Weights of a small GPT-style language model, trained from scratch on English Wikipedia: 12 layers, tied embeddings.
MLP neurons of a small language model. Each row is named by its layer, matrix (gate and up: input weights; down: output weights) and neuron, and shows model dimensions 416-671. Each number is 128 + 32 x the weight over its row's rms, rounded and kept within 0 to 255. Numbers have three digits each. A neuron's up and down rows have the sign that makes its largest values positive.
After each neuron's rows, "fires on" lists the tokens most often at its 100 highest values on Wikipedia text that the model never trained on. A number after a token or word is its count.

L3.gate1142:183179117116090069119127113167117196103162112184119157152093129088149122121073122172099132135113111167085137077176149117063088132116119142096114117150161119116119153109139144131174100083086107167109171115106167164159150122156120137086126137080108165178210166107051095101112131187152122089148140123185108141132127146149143134201112074115149154131146167080117110140106105130138214059076106099107159143164142179190022110113126136149125150131068159115185114125099197166123130111125140060123156138054104086139116138115070107101114156138148105133124132094112094148141128137096163169159199050103171111140187182050095153049176078201128181156162124077130103128175122124138106095158154189142070133164085147143112198135139118170142088140133124130109141122102115131144079156155132
L3.up1142:102157118190177123121116139071084131127121155138140165115151121133139136151116102138126169057109155140116088108082144082085123100152158172104113156153145068111115135178088157092179223139107121155139085153148163183185093182165163163143112173158126189151108061176052123121129141105155156091126141117133078106134120124132176087110136069098142063145045139081120100163168131086135145132175061145171073141098148124217096127121179118142111127106129159114150088153117164104119111107091082102093111183108044091087131101165105132142139098119082177052167069096097091106119139125106135161136148084087099090170170127130114133060166082115108121106095135126097095092136126107148148108145125172120124085147139158169098119139118122170139128172158198148141106142064151107136119092146095
L3.down1142:091125150122167120140159127104127042150069134108168096127180165127154100134133176130184160106174088094122143169047072105176173135148147137149130135107089179094147087131091094133154155177122166120103096130137120143147159139156118110112108095093173109036041102105158142094110127093134141163130100169136113135129134107145088182123081127202115091128131069129088145153122097107126051213213182175184113155094065085101184153196117166142075135103171083115094137118177073059167095122150123155149120149168111137081136139116161116102095040158102121143208128138133131118149067113139107082099029161163116115089059111159091089148077174071122105065105131165153129094162192145119151143083114126126161131066153186060134065075129130095117120115129181140138110139159126119154116109139137
fires on: " |" 26, " April" 12, " 13," 6, "ort" 6, " 7," 5

L3.gate92:170090118154121131147113179111194092094091149076116093141143140192087080103124139092120138141147099140143160113146131113099099114088098145099136094122088130125128164085117139166112122170085174154102129115133118141124155218134122187147043168134167170145130100106127115145138109110114149113159184159178128135149107065131092182159160086135151135139118189109181139139104113122116115141112110112133068083139156145146173088092177127107186124130117079104139092112178110194195106090117119124123105119119119145130119137127148133121158115121089118088151206142108118083124060121133163137118153122114090141080121170146173134040137087107173148126120133163199142123114089136076144156141138176130131081149123099111151108121110066190137099164142152167088141095070133141124117109098135
L3.up92:155154180109148193176167168133170173123138069148194115159168159158148117113141080071106197130158130108075130107131166110123148113122115119143137050147094128107153127070123108149126119140114144168119170154153131153122129129145090127083141176131143151126156165121160172120127179114117173109110071107189098145121141107142077150136168136122068144140099122107117140156074201147157099112132121139145171168105189170139174091161136123110166108190109164120096107120163148143163111086078173079120138101098142153153043072090130164121120119083109127153089205172091132090147154081089084103128216101139110149164126132074104115119163123132096146100184124049169126110110145208144191146172206164131122113163104150164161135103180135084185098093110160177126140078142125178117158114131091
L3.down92:103096137197102092064098177119109139118146212148100099162096076071136130144108179169201072103087097119107125149108119150147087139175132133146073207123152135100085109162164082134134087102196111107112100153133128157153143146160104127136132063139107106138045109124156153073154120140113146151077155100081137131160124179093139084103110149133152124079188172164102051128191040118045138096149142136138091133151112108107085137136122125136084126112148158137137166147127156056120169204202098132142132168127156083112204157214162097069122147125119133176154064097146158147151114164134108098166065111216166092146085090191117151174120117100142126148115148142124147157160127056143097087154162084107154129119173114128097122170164075133115142105110085093131116141153134076091128129086122
fires on: " |" 86, "s:" 10

L2.gate1535:102144160130155095101124074153107149115120174105109097110145162106100106178123123127131099126163117163127075080057102128163149122136113141125104141150092134169117097122110099089102164091113148124087182109076064162132121151094129145137118148104101092080175143092093156092116124101105118115200113133124132161039149155141106145156168111140071159151094122142090143105085087091140083119144125111054082113162207131129146142125159175136159128187136179151192103141148120083128135092133160110173115146188100099128109140153095143141127057142098120145109090065128082113158095171127102093117095131145094124172137132168132121139097166127152158123118114142124135162142140116080125124126105124139085127133053051135165158086026130153102176099123123144062102107039130097104171089064142
L2.up1535:078133112097096104114161108100137159150110158137172101152145149137089133144109109054149162129145128119174108064099085161170103134065118148133100089124099122158086090060149123151110168137165119121103155086128111107154077165161073152122032124127161150120175141116162159117180174089113115152157155115137111167107131151146139116151141036058114138069096125102112172087072115118129133142120112189121125103176185165124153133079141154128166110146158175127138160175158084126159101140091124150136145134121084178106096114144120154156149091147064179151088099063129112187120130125100122114131101137175143103151086122158126080131099093134157103104100119096131137149100104129075148147114146134158124082111085083151158136134095094136070117097133141121107149092069151130124226110097103
L2.down1535:120109143113096131165176236104135111117168105126172150111121138180123180118117142158146185143077151085117107164181127113078110156134142105149198109093198120117134171118140135155162080163173099138160101141203164104140137131149136114125175113103185165192123112169142115122119143172138124153026132145100124101153111119114152105089133178099185120135129139122159094136125160164112168134118112121179187143089084093133116111158067059149105119096104082112078138117107152162093142182123108120075105109119176183187144137115139125116145199115183126139162134159149142112116157120133107171087168102111158104120133103100089131102141119138150121132161133138114112141154104148139142147135162126117137147136174171124109084146193123140153085169106140134188148138197108110140073196151110
fires on: " |" 100

L3.gate708:066177122078121149120048153101117084140074094141124151169126117093114162141082122110103111113239124155211118071106123084148194126125126107101151169155076152121153093129168104125082136108068170151135138119134116156170192133117090095125059146073112160177168191113154108141138105174105151092126137068118112135170125113124120135131123117128136155136115134165146175159145069119168107130107198165141121113133166190175122113130152158102169166128119158123109110113138097165189126125156091125143121129116218136097091169119180164149129090090123109151161137117138157149086087132141094108139146124113111167122076116147154068062156103139148104100132139157187145150108125091165142147135137184099139152106122136137121127131152126244096132165087114148161109121147196156125137095148142
L3.up708:122139133162095154155107168130168117134086172082143135081193124084094103169144115099092136094201110119123160110146086088118162171097125152077110137115077155165128139118102140129110128098101149171086137113097110088145097146116049141108052164196159128140179193046129098143215145131086100119152139074126130130102111104073142149145144095130088142126072198094148148150116138093152139040080149113168095079120139144194118094077153164139167148156108148157195150078143147178192133072119122140127101161114151138126131061116113131117104073112055141159132160063144100146084089132112028133162129103143166140064104066153158150087170099099131138106118187112140152137101073111100117121127107138107135058162117067168115129148161135170062118112134150085141074115147164154096160079162139
L3.down708:144111136119081133141145251149100153136170130170125109110106191173113092152167105156128111194063140122159100135131120143123048146145126164163072162104179089076132160130123193110183102168165112101149131173135128127063073059104126128101174113124148123065120106171059194182153129096154135134105125183114168125082171149119155111085098136133138164135154121080136082115172188180100128118143062085138146129102160063096127168149092108144108153121123144107088092131111157081022095137175133141121122101108110179166145117125093107152146188139133143087080132161097114124108095129122173171159149146181152122106184110157131114170136099128143149176134134095101108177143157142153116087108123134140136112121119171132125124123102138059133109114115157159097128115134104079186106151111129
fires on: "-" 54, " |" 34, " of" 6, " as" 5

L2.gate1324:147110088104110125103118137107143159160152148166119127128120072133106173127117128110082046107167144172139099153147180167135093166078159158126117121172154092146110075114100124137149138108125038155165183121144170083154143161135103110168119128156140175138166083080098089162126064115150130097130152091188142093087127159148101092130071059101189169103137124160116129152102134186114107115197143094158160129090090179156143132110131105077130181123122130143138091163161144123130107157102117101118111108124141113081098132100128133113185131106192064162138128092125105110147187106113163085102209083141076109123128132126127100084124114209091074088118157131119098136091123173109144092174111153073138135089150146109095163116100170144171170173089064117131116086096118117191097160092106
L2.up1324:152128125156095140090151156124157158151121127165171087129161177176054122150128090146097177116120153173162095162114132144175135155071153142105092102183154099179113142134085168104098160111093088138200106196164085097182108188140073159166109171115077146197146123066198110096195148119109139149133100056183097106099106125137070128079111102106150137062138152121131097083105108164132107102161168127177105111114140184160081121146130069199142112127125157147118133126168103079164134141150102147164129120183100043098086110101147086157128076113131132113129131118139087126112125111185084052090186049170149108083137137102170093106140111126154150181079144124117119098118109155097056091175197141126172135119094137161076172112151126111126105141107127135154046083073129071091092170111180
L2.down1324:095153122138121182183149149160087093112101108121095120143115153107196115129175150120107186125063106052073149138101042098089163099169136138166169158082104122102125160147179133142137126139133175110138102065086102153143137039158138097140144153122144106081108172189118181121106171152132165147133091178061126168154153181142123159102135203142130105156154105088099111125158099140107183116072123145094171164184112073072116166094116153151116109106095096101135188103128149110137080093143108124081116109118172144183187142158091126144123130141081194127094129139115139128096092168147144175155105182109174103167094112125068137159120191090111125191141130110106154125167121056134129158083121116167115082145100122138163073125139127105090091107165163114074145167133121127089163106140132
fires on: " |" 97

L3.gate5:149123149142156113064132088175108163186157121142192138092082147149139175119169115112143140239119169089163153130134192108118112144097099097123111114105146093146075141076119124085154193149138096080155145159140154036187106107156129135127129128179141148117073060152082130088120146065143172106096130109153158156172094151161117096147124073080101136111158134141125133138076075138139104078161206116166150112118101131186169089130143115106127107098110129121097101104104154125176102037168085160144178122071096113173096098086121170141120197096136113165132122071153135126156139139118104091101147063125130080188073131128131144100102075092137109075101104097103059156171177112164154112113139155134148187165053120155120164109168060171184139152133105141118211079116107165244119167109142
L3.up5:111151106089138172097149169143150147138167140195126131108133068168130144117137172142195148142164087105116127125204115152092128089148081168067145075091035133111146157140070140097100124088168086151099083132051128063108113066116130137158113153088130099149134105069101121156115171135144163166159075157146114088118123112184136051126163139148084151176156119105126122156141084097153139101075141089047055123187152130139144179148165188130156121113149131125127117173118143154130126112139143119135098189147104127172093110129113087141115120177139153179143165096142133121165110130109116124139149147167164148180154144107128121103101105131124137181124066177147081149120118130139101145150197101141159101139096122086128139103174055162123152122135162055096093193080143126130131111087094
L3.down5:113108073157114099146162176103071109064117104101140125130133165171145093129102128077064073099109119161105165134122101142147163141136195180139097151137144140105163060148169083162172105117105168191144184112130141173038120187136100115110127125112137177075146158138150105141121115135092138069092177121090145100139166102088094187115116142155175096087150137159095132099204192105154092127191092145176137120085151107101127123111098143128103171130135171175141122131147099086136060186083132129136130058122162103119187164073177155136111147153158137116076117150096177133135118100138167147118111122130121101061161169108126156131145116146088126136117142094109170142095124133090162105157111130135097125127185122143110150176076141066150033122116123163116091134144163112099174119102153
fires on: " of" 82, " |" 6

L6.gate618:138192132078167112167119147152088105169101172073120145110174090098152139153153186100174095134105142153182131168113129178124196179118146194091108134140128065078161108023153058096135144128123157050147192070142146119136135107120167128169169070091137160121123110116113178127098105124127112117156164178151181172089125095152073110092130082170158149157119118119129112142160120101132167086157144113115136188120127103143043121134122091118122123197123123144115126065118098152134139100136174155116132155123147115117146144167129098072164118095102103121120169085091111117141103126113106104139102077096101084173099131116100130106086152119105111086132117064153128081113149102088100056096128106131170105132108131121154107104080133096107128139115126103107138167137061155129072127168123
L6.up618:180128092140114099101124111123131170085131124119134125164092130093158133098149141110123077162152119088163177019090140057160153171127083170091062109188172058198179119145116090086129118144035125108116118099139117177118210079058117162119130124097090081174113125118120111118140112130085120098087142143149090133127177138169128173112119100142120097123147172102077145114155101094118102160130108132116174087104067162148067111151160137157178156173186158124108142107156116169098098160095068164135135109082078102123114088107139128100127087108145129158102097134092110155106076121146094124097190107115057148087153139135145173152143165106108113150086150120166095168107167108137188126136121136105169140127113141135088180113122081093129135138132115177149128139129043150107093194163117
L6.down618:138144105096180113147180137142171096155106128130130210105174108101213115071162161083147107135103125132166123125122123170134213140102112162118082100150094087086180093142103043142152164175118166098140138094150158126159125134114130126149178146096120088073137117123149102148104068114081208089136131152130163127130125078095066174109106141112129144162135130091147070138106140125104133156139127133115182128143099177142057139124143105132199112160137079108095182110083087101099086097162154126144091128128122124068134117118088072017154083118142138136160188129085126201077061131137140124083138137183123089055087152115152119069082154166123118064130110137158129080089096103148131155112142105115197117122123132109148120163081146164140130134086121124105175122107096212110104086209133
fires on: " G" 71, " M" 27

L3.gate1081:148092039109076160141178106081108107088133151114180120133176120188162197104180155170087136148055163167109123158089102081134146117109150107135142173142111134129123104133066160170096079124241062133148143112121182146145158152171147117145141095148181097114169146129119142128150095074124115114146143126151085067129143118153081066078188172099089135174127127201181124161106092126113132160091159089159143097122080079121125153074102153104086071065114101110193146155157119129061104125153060083084145159140138155151130116153131123126154171109141109084154116107185132102102062138158151159136068115102119164154200109114151126182086127126108100196107144148078153151183108181136150100135087102138093131149135121135126143151098086114192195153144166119092115143127125142162151128052078
L3.up1081:133148045144101150143169151098148142135101082105156105134155165150108108131083105138101161115173133078136186116160077167141167136125110142137118084147156142130184088144143137138119107159113148136131082101057102161097095092122098172119119136116103136184101157151136147135155073109136126112163104145183136123110146093125123132101137113121091084101092175152182125043121143136147150142157146158141149141102135236103125144182156172175125125140118117158096113116147133140177140115116122123148148165125097194104159141148133156114113068114101163129129166127107173141123163131058126138161186180133178156161120074118179176133167086119128133102129120119145108166122199084163132164123093076124113127115084128060096121138186148098098190114084196142104142145116228147119124165080095
L3.down1081:108150171056220134123093206171099129142132175124059170107065125085162100131100104117166117175104134148103146130113150115159118105137147084098092137141104184093084144114192122115126223108103155141126155128150175120187165160121145094124162147062131152094126081103174146129155182117096125097104104154090129131112094118135110137149097113144128149105133132092090132152121094086121123097132162105142085046138132066186149118102065098117145144113125105108121154157120155087123137160188171182087127105118111110180152115100073128109083156079150113116137124169076149154099169126151131097113136115130129158119099164132125092117129140117132115124089131089200068146115142104102116153096148203169162118117154150182135125115107156162107066199145061088140119063123077116099117147118192
fires on: " |" 47, " to" 43

L2.gate1420:113139132086140154112069124079079099133099122150188092096159154090097138199112105163115095150185099151139137133149135119139151115124135104095130131104145143176138128103151118136085116131173119095148113116098128117104121129124143188127106157131091104087145160190162150133128104136111126095145077171116107202120099176122129134140151174145073124179081091096049130100095134081155119120141121101118129137113121151130122118120153172072091096144108193097188120145163125119098128148158152107134104119197155148095139131090103123130090057101125113186187131059120112111146078119173092153099078108122066159143134208115142136149116063103131111138126078129213129126183106039144138137154110160122183173103119080075155159109106105144119152061150205104127085176105081099144175124061116
L2.up1420:063102096163128131106142149108191159151137102148153114126109080093184114133123114143116212148159115143146100121126091139150103117064100152147079167117099119127113126125119125125101171133136138139176084065177137103187025165163106163098068139175135140133164165158146155112173127157073177179137149129143123097134144134135122123162147131076110139146081073132107118118088131087142111187100093133142104128140095152106147133056124156088118109136157142113128143130153113160072127116059125155150088094174051166085146134088133161167130117085090170099061119076097155109150122109109110106105086135165111154119153133152134085180121081094115106111084121091163164110118134111137131140097130102148159146100111113132192162095112066111034155131163177134156101128103143176134151113065125
L2.down1420:136132125166089115182184121142161139140176093104071169146092117164187121073124125088063207113061125107091127147137134128091121145116103149118154108159146095089109107146106151140164135140085146154091141167199156161131148159146138074152120134069145149168107102086121168078170154144137155190130184080117151022136168075118124078112121057117212120082145159160199097127139090124094146090103132148125107128145110084133100142118126086159172174123135062159078129110114140137116145110092101160112124125095122088158098132157154158118186185174146133110069105171130133134128153180143132102159204128125145086121134092116116116101147147137121144142105129074072147176061161192141139091068133086138110132119155163145115106125135149110137137195126069168139129078146139114117106141153136
fires on: " |" 62, " March" 9, " the" 7, " April" 6

L7.gate1132:152094138181128180159116070154141153097085051120088131119096093123130180111118145105104065129094105157132128150101132116175096183164075097115093118119111141052040137129127095104109145125137156090096111099136041167061124096127076137144073171105088127118069146049108122137111086115142099209150106099160116141108105119153168118171148059170098096127150120135138143142095159108107117142181119167109162098130125132095122114129125121121152137152155161053127175130139170183051137084132141106145146130093147127149134182133156029126137122089132099116114093090139121130105137102134159123119132205064087152172154158095120181058175165133125152154092074164145124147098121159139195092117160058152112117096103081105142100067161131105155111094073111132105137102138148154148110107149148
L7.up1132:140177131158140084142156095108243197099133075177119172136136139151126126135131135158110121185143105170141194062167084160137191108126103112079160129110131100141124191091198096098188122164095181154058138104123100177126145133153174106152136104134095145136096122178114048184165091131083127102100081119120128113119163150147134128112129170130145185100134157126131133134085086137126130169149135118104107152103104137162130195116138078105131095119187155154169120126091113152128112173120102136124112107091107109089143086119118141166132110106091094124092203104083137114111200165146194114147119077143180069115132172080121138132127160140132121089196116088175096206183196105171144124083136127076148141131110169120116137166176136132095225136177133113101104148127079175144122146168084
L7.down1132:107126156159119160120124130115098134155166098154113188100113110161149203114116155120109111064054129127158055185089170156104118184152092095081120101154155150114123084238080094129133189140133149132125135112120074103073119142102113128106144156080144133138055105089116121100115131102155160063134117133127163114131147048144205109129145118128135106131158087102140084211145164109140127154135085170067214138114118129093095106127119104140121073081161097107079137075119138072114139096104104091070164119111179133117132173152124052099165181066117135152121156096116160161119069107145132148070128205100125148134143149104195164117191118099107125161114099095136141150111097139173149105161160102151130082131163092164093174124116081129114144159085096170075153124150184137129089087158120
fires on: " G" 32, " P" 16, " B" 12, " M" 8, " S" 6

L6.gate180:145082169143171065133092111107097118084141083139122159104124112125104133169122164140085135130104140129123101177135108135106166104131185136175113176151136138114113116118125116069219089106092101135101089140089149163155154086093111123111093038115155210080114093119130128096115129144136069134127094145130134159102123089131101134131060156160157066132180130067113151155216124072107115117067062151051151135091138079097084125145164139147116112160119106104137088122129131127063135149105089194129106121125159128169178142135075116128072132145199121112143078123135147165160192146174151118068142188131106123106159152168194188122093115139156150144076098150131145146086151120135075067198124151113172097135132091117143116085103152123116098120108084125154138101087101118143114121164110
L6.up180:123140119129070121150124115077161149134156188129184163104058089065159172131118105146112089130078116116161129132117133131138153074080127144193107151086136121191113123093161123145127129125085090123079105111083138094146178142115133133107148152081122133132154030162088136164092114165115176109127168152187183122139133144175191128137148139131179067135148173141121192208181148133173141110150128127157084113085095148129126158156143145121112147068112129157151095099136087111108122106127158113124149111085120159089145186106139108128156128121180106184160136093136097185131130116133177156115127149114129070066107096080125147094134131074083136107128164160103101130189134187157180115113069146091143171131129172161101120125060123150164102087103119147116147150093114072101090119151075
L6.down180:057116151144113107100132110096106158103178100131119144148103118094141159169124110178135068121088148107137104177141179174151175099140157116129138123127147118165155108174123137142089122133106073176129094079123153087188159159119131110113075106091130103106088127109109168103152159129089090152129148090150183105122143074118053106123192141051169080100127159121137170169188125158112126134108095153087078167124152109174107113156149174066114168133143156162124133120158125122050124128193129145150085122065153182160123162117087144150116140179153129100179138137138112156150209135191170153059138162152119140086105047136114128134101123160139145159130069213140090156158135129155122086114111067197144105135120115160117102127127125122230111162138109076191144122144111099082195088170101
fires on: "\n " 28, " with" 7, " company" 7, " series" 7, " club" 6, " to" 5

L3.gate1193:063114147108149085142142116101147123078123125151156119131140117120114115102162136059146137196152174108149142109129149145157158068129096105086131097123083091153145171153170145137135132125103177067141125124091097153115129133137186132145116150112117111089118083085084200130109121112102131092190186115115168192173104086150136155056093164097176127136150147133149157100169172153103142111165156137155150133133182144169128108162174154156126157164125069087137153149139143174134115141139148128122160090103147155133164133148169114105124079146090103135132124139159154120118100149108113134142125187118116158168128138141133134201118160134146118080110116120097141113088134184074129152064140136066126108143174155149139090163133122113094100133133056087086089172124114149123087065113125
L3.up1193:188128123080136107050098100106103149109163165165140094101090148114170120130111168130179076083129067122113168093179119096124120108165126134070170160147099144133127124096112081053151118119058088105145121151144191152171155114126094153104107113120137101154121154114122110135108131165107146162202057167135118120056105098071050091138133102087134176148183056122134162120132164057134132144111127102076105076081109142098128113203085052071173138107177115147138135097156115084143166093148148148139161160103148099173125124122078092079092073084132143141137133069152176121105158095137178118134123162116140119116104156173108141119106107159133110119139162153131062121128146108108139123154101136126115115160119167153168103147078143116117179142096138121058104160131132126076132162091186
L3.down1193:127099099146121111202142136100192125114155151119145126137176085153156103127124150143186082171153118108151167161110121138152131111120163118132137103169089134070176120132112169176110063112166119123146139079094133126116130103156128086184161104126127115135159167131134188195124032097134123102091185119141129141138102114141188111060118117184150120171123161143123122037213154194162112086131136115189126138126157127120112150137186210128125168141153148121087123098122142146076122101133127138051133104101131104089090177126129197165140199166098025095129114132203200130116120127123074109101138123152116151101110160125172135199069115122143154111135122095132148157110145088112105116093141108114158124102094167099169206149131096172137105178215107120113146151184128151161164132084100
fires on: " and" 43, "en" 8, "n" 4

L2.gate340:148166187100184196164129110080156170109018114176092136098130138082135142146080143154132119113109061137170164121095142160111130122153101146150103139137132116096118151062122146115101113130112141102117134153148143127134179092134151187078121083073061114107174156113120182091103101168096151150183117111180152126158122183146096136153085137151103130114118057104136071107104122113121143098088153116111161099174175090129074144150120089095179142121112176084202093146118124128164103064114185152172069109114133109134154187124145087130107055119156115187152176104128106156181076098084083162075095150104126127182099148135083135100166120158132125147113082159126068124106122129054114193140154162138127142130120125118154161078099126112125111105088147107094101119073117122098171127156178
L2.up340:097095193113098145163136114114176165099108069208150135162120138133128156132074107131123153149158128145145157126115087101183094129086153168167156162154139083096120099063109147152140144144132179114156104093093140102114074127174142173076085083160098204142118174103145159113153066161084170176162127102133117119140103163126175109176145146097141143091100157139141090105132132128083135087083177160094132148186130152100152114106111132059172099128179134062149143150142084130113099029115157119222101067111052156149126129119157116148162068075103216089111149108116094138101164080128080173123095117143107156138120125120084135131131108142134112115098119145123032111130139116080085147137115146157145089148136142157132129081095094137038162109116111086105138137113127159105122182157151
L2.down340:113095098130053115055128123178100129130190143103157126153134109147096150127206086097117151148137144134083071131154082077149121107084113132161144101148146171129074122159099089157111126117125093116136122119136110149114119173111108073165119129097196139136078091127129069128125165079171164159119113173110077122131156124159160145101123146104156129171136127165129188102154088138098149140150153128130107160081095148131163130133181104120102095138111087145066100157167148144099202169116077122115145174151075123124055090159108132117158206149105135092148053105104122091123178152105166090160152099127114140122130103116144141162143137141127103132144143085128179096152127148134142087117105138107134081160160128109083125157179184143133140141130068137140170138195130095137108135089089
fires on: " |" 81

L3.gate1110:156127155108178108159115013157045165060147198119110145186095123085144123202163154121142120149072129092121102098144140070122134147149154160091156108125164188111151099115123084056135139142083100135175107115151100072162155092113121186127110103116156135111063062144080102081095145180082153105150191115130143076111113135131106169137099118132125093142188128163151183180167171094161128158123122144129147185086079131085075141142161094151129078162085117111143094162119120195077099125124126130187103136119204168160147094104154164195178100167171146144096043099134151102165136149063111129177091092156158136107158135094110151130113170110142094165104116100140140124147168131080180127191135045095074136145113132076094109107107096136145147110104104122208123105158083115174067154130150
L3.up1110:130097138142132119140100136120083136097098086116147138117126085115123111127092134173139127161080119159108140111119099137155141154069211179122115094154159096128154126159125067104161124124093129084173098082155080101196171113141081101215127151111106125137080111144179185128132145107134163157150158104168140161102126098100166129173145157144157115141064179154135091146094096186124155150199177174100105143077092133154139129128164109129215083125142113103132155133111091105074096105104136162110087092072145182150118099080102139111158169108117132121151165136126098168133138132165123121146114090149135110129100132105139120180126101126154079086108167079094090173147194071123145116118093137128125086096153234085117020069136137094104229108133124115114130152104121125151116153116099
L3.down1110:110110136219142124137111025117156117080148127144134186123169121195029157130136116115152179126085136114125119180126077122117079152095067116146142096096078115150131140132133119173174145134152098122107154190118075148086049124091073117128116114198143116140082114110094164156160127093126079133148081122140145119090113094185123120102092139080159115110160077109156135156130189134128131076145159139130112117141140102117177098103141118118143169118164096158141166181110156115133110066101150106141082142153107116099066107153104129110107185088173121126099100134104136189186147149131136150124206137000145135150102116085140168103109107093112089121080174137137128104115093132192094150083159104172103081151132134080099198076115067154112059173121130085112145150126127177096171086115144
fires on: " C" 43, " G" 24, " B" 11, " M" 9, " F" 7, " N" 4

L3.gate650:155159112141132162174107116120137068116158194061186114147114146154096105105134138098114058107160144162085207082124150108172119149087141144100070120165137088079105127157133107170143134130085147127135156122139119142173118145151087074113164115168148080112157160082132150104081179105177162069098178164135097136156169117160125173120113102110155079143200136114143189149126126158160141112102094135112081103121119170131112146141123167110137140122064104114180103122133121085105145126119134143156132147141212179149063162127103167149133178154154122155197122151149067128058073118120168159107147094114133150149165082175176148152144161081116083087131177145086104161083095072090113107127156160074133119133078148151081165089126095107145158154130068144154147108086181085151077126160120
L3.up650:211119121145140180178082117122100113147100135115148138160156153143168145103119116180168114155165126115151186180153153137110133120118123071094092117127141112127153121156121117103093154113061120146103147061117115131121115161135090163161126115161110108143116133146180113143145107125163116108151125134116097108115176127051164141037153124183103180113104167066064182102077118168099084079161178071142067137117139174148102129160131113179131152141094131156182162176083100143155126160182066058088171104115144124105107101115077099116141080137114131139135106131116169108140170101123113076135157136114127147153128157074122110140149138179142064126148088087083119150129139163121109114150139198078110107153122118065093135104183161149179073120085181104087023163083096081107176146127133
L3.down650:153171151146100133081124209139125151099163149188136138084107070109100108121093176120141098145098129167129078110052067169131166165153122196191194159125109200116072188131113142139186135160160120142114111171164149150168114090103143061110159191104096147153128151093103161107121120092151098161100118194116156143172129161161129102168073133146144103143119102080134089130127084077093142107100114111100121114133129162144120130134098153085134061160150129061093113118130132066081187102095169124077077151090118119131150106132159180147087119115095163110136100190171108092097142136057106144111044159156120114082100083207122118132106147077107117182132128164158188091064131098161121142117171060140184123129160100095094113182086151108126112121128133134180157159145200124145109097179116
fires on: " |" 60, "\"" 22, " /" 12, " and" 5

L2.gate146:136149161111181144116134119081114089144115064113107121108157111110170072166086132142086172112145120153154110143097083147073108181167096116196100126144119174098129206069138092117132102104146114129126090212147111155120144067114160081120103121148113138122148144126107104110127080186112145128098117093111095182104093145115111152085100073148026105142132084089122221160181116117153148111095092123158137043158135151136107107136123120112112139181116153156145124132135171139110119118164137162070126112159107142107148166119147149114096088139132129161079080113105099171072076095109128184146168131123087117129100152123095122090108171154175166122164053160128121141164125147116119126126115174156124073170086118093137086107122173175114184155140157119067081128121097155108149108123128
L2.up146:121096122161191111125191162081095120171113115150145101079074133105118109199088095095153145116182151103158146124138110119125101167025123082166122078132090154115130142072107130124108183131198118137170121123122119110145077143188168077128013131149164165134113143112120117131170125161100098161159100095130099223142111094093132139142172044077097115051085154094101167102190119140146144113146119182099088116169121227131118125132135150117160141157128171155100197147135039148081116125157132139074082134113058127119178106144169158147138109101103195095091127130106093147072129111122112165151118138192125117131159100119106131154109102156149127055105141150081112129135176138100123134093170144163165096173120098159158106120135101159034136123147153082118106131136106218153114111105159
L2.down146:147121092153089104138106181192136160125109183121128141146097149140067167092147117095194109138096142105091119116178125113135151085073160179105155128133147078213105095157125184122102114145104130108128181070101138136132102177117114148152179138084147151119125108189138127169075191087152146179146100167142140106127132118121144114147114153097160156106144130184112066085057150155110089118148177134097118156087140130100113119157168119128101119052105110081111106087138089133130120132132152149148149133111167082107110108143138143151139173092115095157160152145159143094135159180113114093102093093132145132136138139138162175163155096097095051138070158133151159091124148087148104135121153094118181146086115127145123178153159097137152094086103104125129156160115145096160103162116152
fires on: " |" 47, " at" 13, " –" 12, " with" 7, " was" 4, " of" 4

L6.gate1225:220180107058103146119084076181123071113120130123126095107121143174140063137145144098121106125034168126167131197125102102114133161117188138065145147077151056078172128142099175165122071135224050144110136146118158165149178122110141108152094060092158145155165110084089130081100129072142195111142116114111146095173085108081129145080077175157168091133154148194127149092144042161169097116165093133140137144163122087136147109132163118146115108088139099105202067134148167150190155163156166130116097185118116144103106130094137159094130077142190113162183099188156098124077125154141097136108123136130164104117113154081175133096137157131157159151094098172153137134142168113093170126131087158149131118078144164134181115184123119114144174186113110134142091036136128135165097185148136
L6.up1225:139097120125049140149167081127154118168146138181139088122120108117196199068108135106103178058163117155132150167166120136166155142112115125126128077098111113161094057091121117108111141103141113114138112176080100128179142121107082136099143153101079100178087119143123111176098103164161105155179054132158107110053130103143137149146184094126114123149106080149108131118096116097136124122096107114162104116134130209131160111131105163138163135110146184135152169103074132195135162107175145136166135091093116095124101147181099056125018075132086091158133094170092128133106127146163169129108245090130106095157148190158066187131160124158121092108145070102176104155099153148117131137205182106182112152160126107115177064164143116184106126160112106121093122166176116111116133178122159
L6.down1225:120104136095131061103161132207150123104106136107103095109092123137124121134131175108154199118104153090154134199118123148121098151121106083073188121053148169082151093215134137196121100091168124188114173107102170135124168131160135112215092069156112183091144126121138110124069137086094121127118140097096148026123154140160182145124139111121154072084129099123107161056180117068112114155150116179135146171147172105169124110124128120135055105032159143091105103112130178108128140160153118107106112141119074147128095120107093195134142060182156139173177117188170142136071139134159162107155132110111159061164154117128147091112126172070183125092120145114138178150159164068155159081091150104137056127115124164116171155174091126061148112094115115073136114061181059157168090118133091
fires on: " |" 68, " and" 8